Part of a small language model's weights: 7 heads of 64, biases.
MLP neurons of a small language model. Each row is named by its layer, matrix (up: input weights) and neuron, and shows model dimensions 144-207. Each number is 200 + 30 x the weight over its row's rms, rounded and kept within 0 to 999.
Before each neuron's rows, "fires after" lists the tokens most often just before its 100 highest values on Wikipedia text that the model never trained on.

fires after: "|", " |", " was", " and"
L4.up1493,216,210,211,155,226,201,223,211,163,209,159,190,180,221,189,145,278,182,194,220,258,192,189,232,207,136,181,223,185,172,183,221,169,143,165,167,145,177,220,204,211,233,189,234,236,191,220,199,172,150,228,199,198,199,241,191,156,217,207,214,182,186,207,206

fires after: " ", "-", "|"
L8.up1205,223,203,219,163,163,259,261,213,231,208,204,182,205,228,175,226,157,251,188,224,171,205,191,257,214,229,138,248,181,208,230,143,211,195,247,250,160,272,143,207,185,186,191,244,197,214,218,229,159,211,161,193,175,134,209,189,184,191,190,169,158,228,205,183

fires after: " |", ".", "|", ")", ",", " fr"
L5.up267,224,159,186,156,194,180,249,213,199,195,177,206,230,259,222,166,199,214,197,243,225,177,210,179,198,217,131,215,221,181,146,223,228,207,195,142,165,163,245,180,235,188,236,224,206,165,156,214,188,149,192,230,149,229,209,238,242,256,230,180,180,183,184,196

fires after: " ", " |", ";", " L", " l"
L8.up1449,225,189,204,184,148,195,224,191,148,206,231,216,187,215,181,161,212,194,201,200,205,204,210,180,235,178,156,213,148,217,201,171,191,175,162,192,202,194,175,188,194,177,190,185,229,169,209,196,157,251,238,171,213,195,210,140,185,233,267,178,164,176,192,206

fires after: " the", " of", " The", "The"
L8.up944,231,182,155,206,233,198,152,206,210,209,147,179,219,192,182,220,242,171,179,219,229,240,144,203,247,189,155,311,172,134,190,245,258,158,197,201,171,204,116,225,215,180,188,192,203,171,158,259,206,254,219,156,234,199,184,211,186,174,183,163,200,190,184,157

fires after: " the", "'s", "ian"
L8.up1324,234,232,145,180,201,180,177,223,177,220,228,163,241,178,166,217,207,188,154,208,246,230,244,234,190,220,199,267,225,165,184,216,187,176,186,239,221,187,198,206,214,167,156,232,174,180,172,228,194,183,286,131,263,159,193,205,197,205,237,200,190,223,200,166

fires after: "–", " "
L8.up625,189,180,238,203,182,200,187,224,237,216,181,151,236,233,193,235,195,180,182,193,196,185,166,165,202,240,203,162,151,165,195,259,236,184,231,200,149,206,181,206,146,169,229,184,199,166,138,225,189,234,181,217,247,187,237,178,170,190,207,218,172,236,199,196

fires after: " B", " T", " D", " d", "-B", " b"
L8.up1127,140,241,184,217,219,199,201,243,188,205,176,181,225,250,223,163,228,202,181,137,245,141,262,210,209,217,150,181,207,215,196,209,198,206,205,184,161,229,146,174,262,206,199,176,135,172,177,194,179,211,203,195,187,202,210,151,193,274,252,161,193,223,164,210

fires after: " M", " Ch", "M", " L", "m", " m"
L8.up1135,210,214,161,204,194,174,232,191,188,255,153,195,214,204,142,189,198,218,195,221,161,216,192,242,221,133,178,270,196,192,220,206,186,196,197,144,170,229,183,197,226,230,201,212,234,195,168,188,189,155,196,155,241,140,218,183,215,210,233,211,202,158,171,170

fires after: " ", " on"
L6.up287,189,204,207,192,234,171,207,240,188,252,172,203,209,221,208,196,192,194,185,237,211,174,189,224,207,212,216,247,190,212,156,239,159,248,228,172,195,200,190,181,248,147,219,202,215,165,215,201,185,259,187,192,252,159,169,200,187,209,191,266,193,164,192,198

fires after: " ", " on", " re"
L6.up750,218,200,174,220,223,208,208,202,190,221,185,161,234,223,140,210,144,155,166,204,188,232,142,206,197,204,227,242,221,178,190,215,246,205,183,138,194,123,216,170,156,197,209,225,197,167,146,171,201,263,239,188,208,208,229,164,172,176,202,225,178,206,199,173

fires after: " M", "M", " m", " Ch", " cl", " L"
L8.up0,211,243,163,157,170,261,244,187,178,224,193,176,214,215,191,166,231,167,171,252,217,245,260,215,188,181,157,244,222,219,157,192,203,172,224,193,196,167,196,208,187,208,153,257,172,192,219,236,200,184,188,100,197,206,171,266,180,168,209,193,128,157,166,195

fires after: " B", " J", " b", " s", "B"
L8.up438,180,212,231,187,180,225,178,202,193,195,152,211,175,214,214,192,222,144,170,195,236,206,193,192,154,197,139,188,207,156,167,197,206,185,228,153,162,140,170,116,200,171,252,169,213,177,146,214,185,199,211,253,245,177,252,178,243,231,226,173,201,222,283,185

fires after: " E", " G", " D", "F", " J", "St"
L8.up1406,166,179,197,172,228,227,218,139,221,215,157,190,222,217,174,194,177,175,180,167,202,290,193,208,267,184,179,152,198,207,182,169,254,179,209,236,211,145,222,202,153,226,158,211,167,181,221,142,168,237,216,199,201,191,179,194,220,250,202,175,203,201,202,153

fires after: " R", " L", "|", " M", " W", " S"
L8.up285,211,185,182,192,183,184,176,171,188,217,149,179,164,221,191,169,192,196,191,212,205,178,195,216,238,170,165,268,230,262,185,170,176,237,243,233,186,222,195,196,265,232,158,197,212,196,171,263,197,188,182,153,263,178,221,210,159,178,207,128,190,214,207,195

fires after: " the", " a", " "
L8.up1376,216,117,172,185,205,211,179,185,147,219,149,161,225,215,188,255,209,149,199,189,221,212,227,199,150,167,195,174,229,187,223,214,174,200,217,185,205,157,220,201,192,220,153,242,181,189,248,188,202,148,210,163,218,181,192,170,170,161,251,162,212,214,184,172

fires after: " G", " g", "G", " F", " f", "'"
L8.up903,225,173,236,132,188,198,184,183,177,186,241,184,226,218,259,185,200,226,137,214,236,204,195,158,218,201,167,231,173,171,186,215,186,146,213,177,210,168,173,137,138,218,248,210,117,204,177,172,194,240,166,152,201,201,214,180,271,172,239,217,207,209,188,227

fires after: " the", " at", "197", "201", "199", "200"
L6.up1266,216,233,149,191,223,153,238,226,160,173,173,178,176,258,201,194,141,146,171,172,242,209,167,241,208,131,216,269,208,179,194,166,183,189,223,183,224,207,219,214,179,227,189,268,243,172,197,208,169,203,263,220,208,172,219,191,210,207,240,212,191,217,230,254

fires after: "==", "-", "===", " un", "|"
L8.up1415,222,160,216,160,175,190,165,229,233,172,165,150,242,238,134,218,186,163,239,177,232,178,191,247,208,204,128,184,204,200,232,205,192,172,239,173,180,206,195,177,244,196,211,208,195,175,160,206,193,184,204,232,228,183,181,194,243,194,223,196,154,199,256,215

fires after: " the", " The", "The"
L8.up61,149,201,142,159,226,198,207,179,224,238,137,178,245,194,171,246,187,200,223,210,246,260,211,204,202,201,212,224,134,176,207,193,200,189,245,221,184,185,156,197,232,150,189,214,197,186,206,248,198,145,213,159,210,239,200,208,198,182,215,187,209,191,195,175

fires after: " m", " S", " M", " in", " a", " s"
L8.up1259,202,184,177,201,209,212,182,195,196,210,161,173,216,248,231,200,251,212,199,171,182,186,241,245,223,187,203,180,245,210,157,226,240,230,198,188,158,216,178,168,208,232,217,178,186,196,203,240,208,159,218,188,265,178,195,221,163,211,153,188,208,203,180,180

fires after: ".S", " the", " a", " Sy"
L5.up1425,259,140,190,182,143,144,195,220,159,259,194,189,227,195,182,236,167,185,172,197,236,172,189,194,169,180,228,232,220,175,212,187,214,182,198,120,154,211,177,173,256,215,224,206,207,203,191,272,184,204,226,165,189,193,214,233,195,205,219,219,202,238,167,187

fires after: " D", " B", " G", " d", " Abd", " S"
L8.up1493,188,177,174,195,217,205,198,168,189,261,200,188,198,183,175,182,178,217,163,203,280,210,244,212,156,215,203,209,221,217,131,177,221,224,245,206,133,171,152,159,154,176,207,202,133,175,215,235,158,206,155,205,219,170,194,180,191,202,234,214,189,195,225,233

fires after: " the", " The", "The", " \""
L8.up886,232,206,196,217,151,179,183,194,230,223,142,167,261,194,181,203,244,192,140,160,235,210,221,238,176,197,186,215,175,166,200,177,200,186,256,150,163,198,198,159,233,183,179,258,244,213,151,264,190,207,221,179,267,200,216,274,166,208,203,207,194,190,214,185

fires after: ".", ")", " The", " over", "ap", " as"
L8.up1158,198,135,219,226,224,209,206,210,198,216,257,205,181,204,179,182,220,166,194,166,234,244,204,197,163,219,163,202,204,225,195,195,215,203,146,161,202,215,141,168,214,168,191,211,163,166,198,206,204,251,186,228,211,233,186,178,160,235,201,195,200,233,187,181

fires after: ":", " S", " s", " a", " −", " feet"
L8.up1443,208,195,221,224,208,178,181,189,152,203,169,204,195,267,203,181,163,217,198,161,174,175,242,214,167,177,173,163,149,234,218,203,251,240,247,203,181,220,138,189,234,206,203,192,220,181,226,272,201,191,196,196,206,183,227,247,218,229,144,177,199,234,208,201

fires after: ".", ".\n\n", ",", "\n\n", "-G", " Add"
L8.up1529,175,213,213,157,169,184,182,169,221,230,210,150,207,212,201,176,202,188,235,205,249,248,207,197,179,206,205,153,223,176,197,187,215,198,263,220,217,159,187,207,150,189,207,210,112,203,173,178,152,217,176,144,193,223,168,235,200,183,186,170,212,185,199,176

fires after: "C", " the", " C", " B"
L8.up1486,217,165,191,163,169,212,198,255,219,218,165,184,222,223,199,272,175,165,182,216,235,177,167,176,159,137,247,198,203,119,237,213,176,145,174,207,237,210,214,251,188,179,200,177,217,168,201,196,173,245,230,203,237,146,202,223,189,205,206,189,156,211,219,205

fires after: " the", " a", " |", " in"
L8.up1532,212,188,181,214,253,173,170,175,140,227,201,219,203,232,215,257,182,201,240,231,239,201,249,209,181,134,177,204,226,272,212,189,191,187,240,188,187,185,192,197,259,146,183,230,225,195,191,210,159,194,229,253,264,228,190,211,138,193,169,228,197,234,235,157

fires after: " of", ",", " Kaz", "|", " the", " |"
L6.up407,218,207,179,134,189,182,157,165,180,242,201,189,199,217,192,138,189,201,174,181,200,246,216,239,245,166,212,208,184,177,192,195,247,186,158,210,176,219,136,172,159,217,222,169,218,157,193,185,175,212,203,194,178,149,230,208,232,172,189,180,184,215,191,155

fires after: " ", " (", " D", "ed"
L6.up343,236,164,184,202,255,154,176,191,172,206,213,187,199,212,139,199,152,207,189,172,203,202,216,186,180,223,242,284,231,215,208,208,209,197,209,187,185,198,173,168,248,155,179,155,166,223,158,199,185,225,229,184,236,178,215,196,214,216,203,215,129,195,193,213

fires after: " |", "3", " ", "4", " –"
L8.up954,213,158,213,224,138,237,140,189,179,199,223,178,242,219,231,224,226,169,166,220,151,216,191,275,208,212,161,246,153,172,228,262,195,172,193,209,189,213,218,154,218,176,195,227,217,171,202,218,181,199,227,203,217,192,190,291,229,180,215,220,206,220,268,214

fires after: " M", " P", " S", " to", " a", "A"
L8.up44,191,162,169,187,150,223,218,244,170,213,214,199,229,200,193,128,188,217,210,174,215,219,217,262,185,210,156,214,220,228,188,209,164,186,184,179,190,189,216,209,203,215,235,233,197,180,204,206,181,201,212,144,248,200,171,182,196,191,205,191,195,197,242,158

fires after: " "
L5.up756,198,171,221,213,218,134,198,207,130,229,216,164,223,222,223,231,189,194,155,172,248,185,155,215,242,258,204,197,194,173,192,248,218,200,232,219,273,164,182,200,167,194,206,230,200,197,191,204,192,248,201,233,245,158,245,247,202,186,212,199,210,170,199,197

fires after: " a", " an", " No", " (", " ", "A"
L8.up1354,189,158,194,173,212,217,211,177,204,214,145,195,191,205,177,248,239,206,198,249,184,160,196,225,241,151,211,209,216,203,239,211,219,217,209,216,189,232,194,156,236,177,223,185,171,180,218,182,168,250,223,201,187,155,220,194,196,191,204,184,140,188,210,172

fires after: " U", " A", "C", " M", " C", "2"
L8.up815,185,166,179,211,158,177,219,207,191,191,222,212,188,208,142,221,214,144,202,203,197,228,225,190,175,149,199,234,189,236,175,225,191,199,199,196,174,227,195,192,211,224,172,188,210,210,170,232,213,225,210,71,193,131,213,217,134,171,177,171,177,208,224,215

fires after: " |", ".", ":", "3", " after"
L8.up136,209,159,158,189,192,224,185,229,201,180,265,217,192,260,226,227,200,154,201,183,142,177,207,217,201,213,178,203,220,208,176,175,208,168,227,223,177,193,162,234,179,210,178,190,200,185,235,184,191,227,168,177,215,225,208,259,178,173,205,165,207,210,179,106

fires after: " in", " the", " of", " at", ",", " X"
L8.up1296,220,207,185,158,215,213,207,171,207,243,138,210,174,255,189,214,186,195,200,205,195,264,245,205,214,227,214,200,242,219,176,229,194,185,186,205,131,167,171,186,224,172,176,170,237,211,195,193,216,205,201,217,202,174,190,210,216,152,239,147,208,222,251,117

fires after: "."
L8.up484,205,225,199,223,187,203,166,164,169,189,204,215,142,198,227,228,269,230,176,193,174,274,189,208,193,210,209,179,169,188,152,160,186,146,196,188,243,165,171,199,190,204,178,176,240,188,174,204,209,173,176,189,174,207,187,242,256,209,184,162,212,203,211,224

fires after: " ", " ("
L8.up1230,200,213,158,201,243,191,183,142,148,201,200,172,203,222,92,240,189,215,240,252,197,209,210,199,226,179,226,220,166,205,207,225,193,199,198,204,231,205,153,173,231,182,195,222,225,167,179,187,192,247,186,195,193,132,174,196,131,197,207,181,190,232,190,167

fires after: " the", " of"
L8.up1081,225,206,190,235,195,193,215,210,142,208,184,158,188,204,192,236,198,142,175,148,284,195,174,208,220,205,202,184,191,218,181,171,178,228,257,161,201,206,159,194,217,202,187,250,209,222,125,255,219,214,205,210,244,157,252,209,183,170,216,221,230,201,205,160

fires after: " the"
L6.up1077,232,193,129,241,219,184,194,190,251,211,221,191,198,185,211,193,176,161,176,243,180,219,169,246,234,154,209,217,224,167,195,221,158,174,223,139,199,190,209,230,184,151,133,233,249,176,189,236,226,223,208,222,230,211,180,268,195,177,223,199,193,201,250,213

fires after: " ", " the", " a", "6", "-", " C"
L8.up428,137,167,185,182,146,205,211,164,217,209,195,171,261,201,227,218,245,200,189,244,249,195,242,190,166,173,202,237,234,154,197,202,198,216,170,195,230,215,204,202,250,140,171,217,227,138,192,176,170,219,223,186,197,195,222,240,140,149,171,142,198,238,188,173

fires after: " |\n", " ", "4", "3", "|---|---|---|---"
L5.up27,210,212,222,159,140,185,212,165,189,198,147,184,221,265,213,209,200,217,182,215,175,231,248,207,195,197,115,170,167,219,182,184,176,237,185,199,170,161,176,203,221,138,252,233,198,173,148,208,156,246,190,160,175,168,264,223,187,163,224,202,169,213,194,168

fires after: ".", "–", ":"
L5.up1071,196,196,197,191,219,212,222,170,162,220,228,194,228,193,201,230,187,164,204,175,191,238,219,171,206,156,213,169,192,232,181,164,214,213,160,191,193,233,202,232,190,163,188,184,214,183,193,184,162,161,188,201,216,189,168,220,179,210,178,161,158,219,200,168

fires after: ".", "-", "C", " un", "°"
L8.up1000,189,190,214,196,176,210,204,184,162,228,215,185,223,244,192,217,196,203,212,248,205,206,162,195,158,202,167,238,164,227,177,243,188,212,244,207,183,234,163,259,262,191,184,212,172,188,166,211,207,220,148,194,195,181,201,193,227,140,231,220,161,235,238,243

fires after: ".", ",", " that", " same", " this", " her"
L6.up1136,259,222,125,204,177,171,265,203,204,247,220,195,239,224,173,202,170,227,186,227,139,233,227,194,240,155,215,206,228,201,197,182,185,159,258,189,203,175,132,231,202,184,187,233,199,176,178,202,132,187,203,202,235,225,169,265,189,197,171,217,141,205,166,206

fires after: " (", " R", " ", " S", " s", " Z"
L8.up1215,166,261,202,207,203,172,222,210,201,170,175,155,177,206,188,206,155,182,175,185,160,185,236,214,177,149,235,220,191,262,176,180,215,217,245,196,192,172,179,170,254,168,176,204,182,170,224,235,187,188,204,234,200,153,205,220,139,178,183,173,202,221,167,242

fires after: "–", " G", " D", " to"
L8.up1350,173,184,148,201,254,259,215,159,211,209,174,149,217,224,180,180,177,224,184,141,193,185,184,198,192,243,195,196,191,169,192,206,260,197,216,181,217,179,169,143,163,173,234,153,205,181,187,249,189,171,150,185,176,173,178,177,207,224,218,219,189,209,201,184

fires after: " ", " (−", " |", " (", ";"
L5.up39,185,212,243,251,208,191,199,168,202,204,192,159,268,239,221,195,223,185,171,160,160,254,185,212,195,140,204,223,159,149,208,237,226,210,202,215,217,218,227,183,209,173,173,184,203,118,237,214,205,184,191,194,217,186,220,218,186,165,172,218,171,204,227,233

fires after: " in", ";", " at", " of"
L8.up667,221,235,213,238,221,199,152,227,198,165,203,214,242,251,168,214,243,191,189,218,216,194,189,288,223,178,175,230,186,143,206,203,224,217,166,189,147,170,169,201,250,179,190,200,228,204,180,218,204,174,157,221,228,194,172,175,204,198,178,241,175,224,202,173

fires after: ".", " He", " he", " and"
L8.up28,172,156,228,181,170,189,204,251,162,224,237,152,196,208,190,173,226,238,159,159,206,238,193,162,150,192,190,198,165,185,204,151,161,234,258,229,229,188,162,187,175,207,202,172,179,145,246,220,173,181,182,198,194,235,200,175,215,168,168,157,197,212,136,214

fires after: " in", " ", "In", " |", " In"
L6.up1480,179,146,107,245,182,152,263,171,139,187,240,218,202,255,187,209,182,196,222,175,204,222,204,204,211,138,209,240,199,165,156,238,186,226,227,204,184,200,179,166,225,192,217,211,187,199,266,211,184,175,191,194,238,180,194,244,164,235,203,158,197,214,196,218

fires after: " a", " the", " an", "201"
L8.up1295,188,179,148,227,199,174,168,205,206,176,189,191,254,199,201,198,122,194,203,218,269,209,157,220,208,170,189,187,193,221,239,243,175,163,248,143,191,230,217,173,218,203,156,227,214,196,212,215,217,163,230,149,277,184,199,145,154,241,236,180,207,187,189,173

fires after: " ", " (", "_"
L5.up1145,192,269,159,250,173,213,191,204,195,201,239,210,191,257,197,226,193,197,167,227,154,237,221,203,253,164,186,244,186,212,246,282,212,157,215,204,178,172,151,122,212,172,243,217,177,173,144,193,168,226,181,166,168,194,213,259,178,177,184,159,191,152,224,208

fires after: " f", " F", "=="
L8.up515,223,185,211,182,157,222,165,258,196,225,209,154,202,116,172,209,276,169,225,185,216,250,174,217,212,231,178,216,209,170,194,186,172,138,187,155,208,236,179,192,170,196,174,220,154,207,208,166,185,193,211,207,213,158,187,220,235,175,194,239,213,214,217,186

fires after: ",", " in", ".,", " his", " the"
L6.up1164,236,212,150,180,176,149,197,155,141,196,184,197,149,247,142,210,248,173,198,221,190,181,267,212,207,190,194,174,181,173,205,212,169,204,202,131,206,185,162,148,224,197,235,220,261,214,209,215,200,231,169,182,211,204,203,190,196,316,211,159,207,164,181,145

fires after: " and", ",", " that", " but", "[", " the"
L4.up1329,220,204,188,187,188,227,234,189,127,205,200,180,209,260,194,184,205,203,149,186,193,165,168,244,121,176,194,163,156,235,188,261,155,181,204,179,158,186,138,149,185,148,189,229,239,176,193,224,196,175,221,172,214,163,218,193,218,192,196,213,213,240,183,170

fires after: " a", " No", " vol", " of", " population"
L8.up406,178,158,183,233,193,221,223,198,203,205,185,188,185,251,181,206,222,167,239,246,164,206,203,201,222,196,207,226,225,187,212,230,217,206,189,185,160,218,134,186,219,170,199,207,215,181,234,149,209,232,171,201,206,218,264,166,165,223,207,183,211,280,209,181

fires after: " ", " Motors", " was", " (", " |"
L5.up575,191,233,194,240,256,188,252,184,194,255,169,173,237,193,196,222,169,186,209,134,209,196,202,234,198,220,168,174,204,204,226,180,159,199,242,223,226,145,177,224,180,207,176,229,177,165,185,227,203,185,214,227,254,201,299,213,164,179,209,193,147,203,168,196

fires after: " m", " M", "M", "m"
L8.up386,171,233,194,232,227,223,219,195,170,256,183,189,205,226,173,212,149,204,255,228,226,222,188,211,207,193,234,210,220,266,184,193,179,218,198,253,214,189,168,196,263,204,240,214,229,191,129,184,167,189,209,201,213,111,199,169,170,253,239,190,216,287,232,198

fires after: " the", " ", " re", " The", " was"
L8.up1298,237,204,179,204,211,194,187,177,207,173,139,178,239,214,172,186,257,192,203,166,163,186,206,249,209,192,169,234,199,225,187,145,167,188,258,188,196,193,218,202,284,155,208,181,226,185,144,274,207,201,189,200,224,91,234,190,173,163,220,159,215,223,202,184

fires after: " ", " L", ";", " v", " V", " D"
L8.up15,218,238,191,207,194,190,209,207,205,197,213,209,222,218,182,252,266,159,206,236,168,192,209,192,182,205,149,194,185,209,210,281,192,153,181,211,132,172,202,168,195,220,169,211,226,188,154,150,197,183,223,177,211,195,182,181,212,244,254,239,171,187,223,167

fires after: " the", " The", "Ch"
L8.up189,222,253,151,168,234,234,255,189,190,194,185,184,191,222,181,231,200,188,171,214,199,192,172,192,202,196,222,214,214,217,279,186,209,215,210,227,183,183,161,248,232,189,228,188,222,186,209,252,210,213,198,166,250,194,147,204,177,166,216,172,182,193,233,139

fires after: ".", " "
L8.up723,198,165,159,155,198,204,132,195,206,180,191,169,233,145,180,200,240,164,203,232,191,160,218,200,211,172,173,210,200,223,248,238,200,231,193,175,229,216,206,211,224,205,212,223,189,172,217,203,188,201,193,205,199,210,130,285,250,203,177,188,201,189,227,171

fires after: "201", "199", "200", " ", "195", "202"
L8.up1085,187,168,229,205,132,213,222,201,199,176,213,162,239,187,254,210,165,103,224,178,205,200,259,223,204,187,192,202,182,169,221,182,221,226,263,239,209,208,183,189,191,248,224,233,190,161,221,194,163,198,193,203,224,159,258,209,183,185,205,192,188,264,231,148